Weights of a small GPT-style language model, trained from scratch on English Wikipedia.
Size: 8 layers, MLP 768 GELU, vocabulary 4096, 9.46M parameters.
Architecture: rotary positions, biases.
Training: 133M tokens, 4053 steps.
MLP neurons of a small language model. Each row is named by its layer, matrix (up: input weights) and neuron, and shows model dimensions 80-175. Each number is 200 + 30 x the weight over its row's rms, rounded and kept within 0 to 999.
After each neuron's rows, "fires in" lists the words (lower case) most often at its 100 highest values on Wikipedia text that the model never trained on; "fires on" lists the tokens most often at its 100 highest values on Wikipedia text that the model never trained on.

L2.up356,182,231,191,158,193,225,191,187,209,220,242,178,218,184,194,198,187,213,215,235,164,209,286,196,218,196,263,222,213,179,175,184,171,172,219,246,208,222,179,214,155,193,174,253,239,189,179,171,206,233,248,184,206,255,198,172,219,201,194,199,154,104,189,184,210,246,234,185,160,168,226,176,207,196,159,194,220,175,184,104,191,202,190,192,179,144,231,209,256,196,220,208,222,194,255,184
fires in: "there", "record", "scoring", "scored", "jewish"
fires on: " there", " record", " scor", " kn"

L2.up422,199,185,152,188,256,182,207,167,169,219,222,227,184,228,231,194,202,193,183,207,144,204,155,226,198,167,197,192,248,197,177,147,172,249,217,271,193,201,266,188,172,233,198,180,252,191,183,197,172,185,217,215,182,201,189,202,226,157,156,159,142,247,249,143,224,198,209,187,201,181,181,207,177,242,206,241,208,194,209,237,171,193,193,229,207,203,197,156,221,170,215,176,177,230,173,194
fires in: "described", "established", "founded", "about", "used", "language"
fires on: " described", " reg", " established", " founded", " about", " used"

L2.up209,227,187,167,212,130,196,162,205,173,211,196,235,189,252,211,179,189,195,192,239,204,204,243,225,238,174,196,175,190,213,209,225,211,228,181,243,199,214,232,187,228,232,172,204,190,235,163,188,215,173,186,145,192,204,158,264,246,192,189,143,184,214,211,188,196,145,263,251,172,231,181,212,142,244,165,165,227,174,204,210,197,222,194,173,184,176,252,201,211,117,212,196,161,250,225,205
fires in: "has", "may", "mayor", "means", "fans"
fires on: " may", "ans", " has", " we", "ution"

L2.up147,197,179,187,246,163,220,196,216,151,202,213,205,204,166,203,219,230,246,181,265,196,220,188,159,210,184,203,205,127,190,206,235,168,204,251,212,265,215,213,197,248,142,187,113,200,235,212,203,212,196,172,231,194,188,193,219,244,194,188,212,172,139,248,171,216,181,214,196,156,247,190,162,156,173,238,167,231,211,146,184,161,257,228,194,163,167,246,216,217,170,195,152,200,243,217,226
fires in: "be", "total", "located", "zone"
fires on: " be", " ass", " occ", " located", " total", " examp"

L2.up618,235,189,190,198,255,186,194,214,196,246,206,228,177,198,237,225,183,162,196,262,169,183,243,278,155,202,165,243,169,184,190,198,195,151,240,184,158,173,164,211,214,240,213,185,182,135,187,222,212,236,182,261,232,202,253,202,191,221,195,164,156,187,214,216,187,194,210,204,144,240,131,197,234,179,242,163,175,210,189,191,243,199,178,192,139,172,176,245,230,177,224,189,211,172,178,167
fires in: "david", "mark", "paul", "age", "peter", "currently"
fires on: " David", " Mark", " Paul", " age", " curr"

L2.up593,184,239,187,162,190,163,224,169,244,168,190,166,221,165,170,110,212,215,194,217,131,182,198,220,232,190,147,226,190,191,152,174,237,208,142,219,173,214,211,155,180,207,227,240,182,201,218,178,223,174,195,205,199,185,243,218,195,204,155,185,232,165,233,93,209,230,206,189,201,205,206,210,178,189,246,242,160,201,220,195,220,164,255,225,130,218,197,213,206,173,181,159,181,167,210,233
fires in: "while", "up", "there", "under", "of"
fires on: " while", " under", " up", " there", " of", " pro"

L2.up402,239,267,193,161,150,197,189,186,199,195,167,161,182,226,238,179,151,253,211,170,165,195,239,209,186,230,181,231,172,215,167,186,210,158,208,174,220,205,227,201,216,199,163,173,231,161,263,151,162,242,199,204,159,256,201,159,216,282,197,141,168,241,243,125,207,261,185,224,224,181,208,195,188,197,184,216,226,224,169,194,213,195,246,227,138,200,214,199,209,171,164,167,248,186,186,206
fires in: "north", "south", "farming", "mckie", "farm", "board"
fires on: " North", "arm", "ath", " South", "orth", "K"

L2.up339,203,170,160,191,169,180,205,156,221,165,204,223,210,139,172,183,234,189,207,175,180,201,168,238,169,218,186,195,221,203,219,210,240,194,147,189,221,221,195,241,235,211,192,213,185,202,241,174,215,210,211,158,162,188,213,227,185,135,133,134,184,204,232,200,201,259,199,136,201,190,249,203,179,139,164,198,188,151,165,191,182,170,201,225,191,221,225,197,262,143,180,258,204,180,199,194
fires in: "out", "long", "post", "elected"
fires on: " out", " long", " post", " elected", " under", " Post"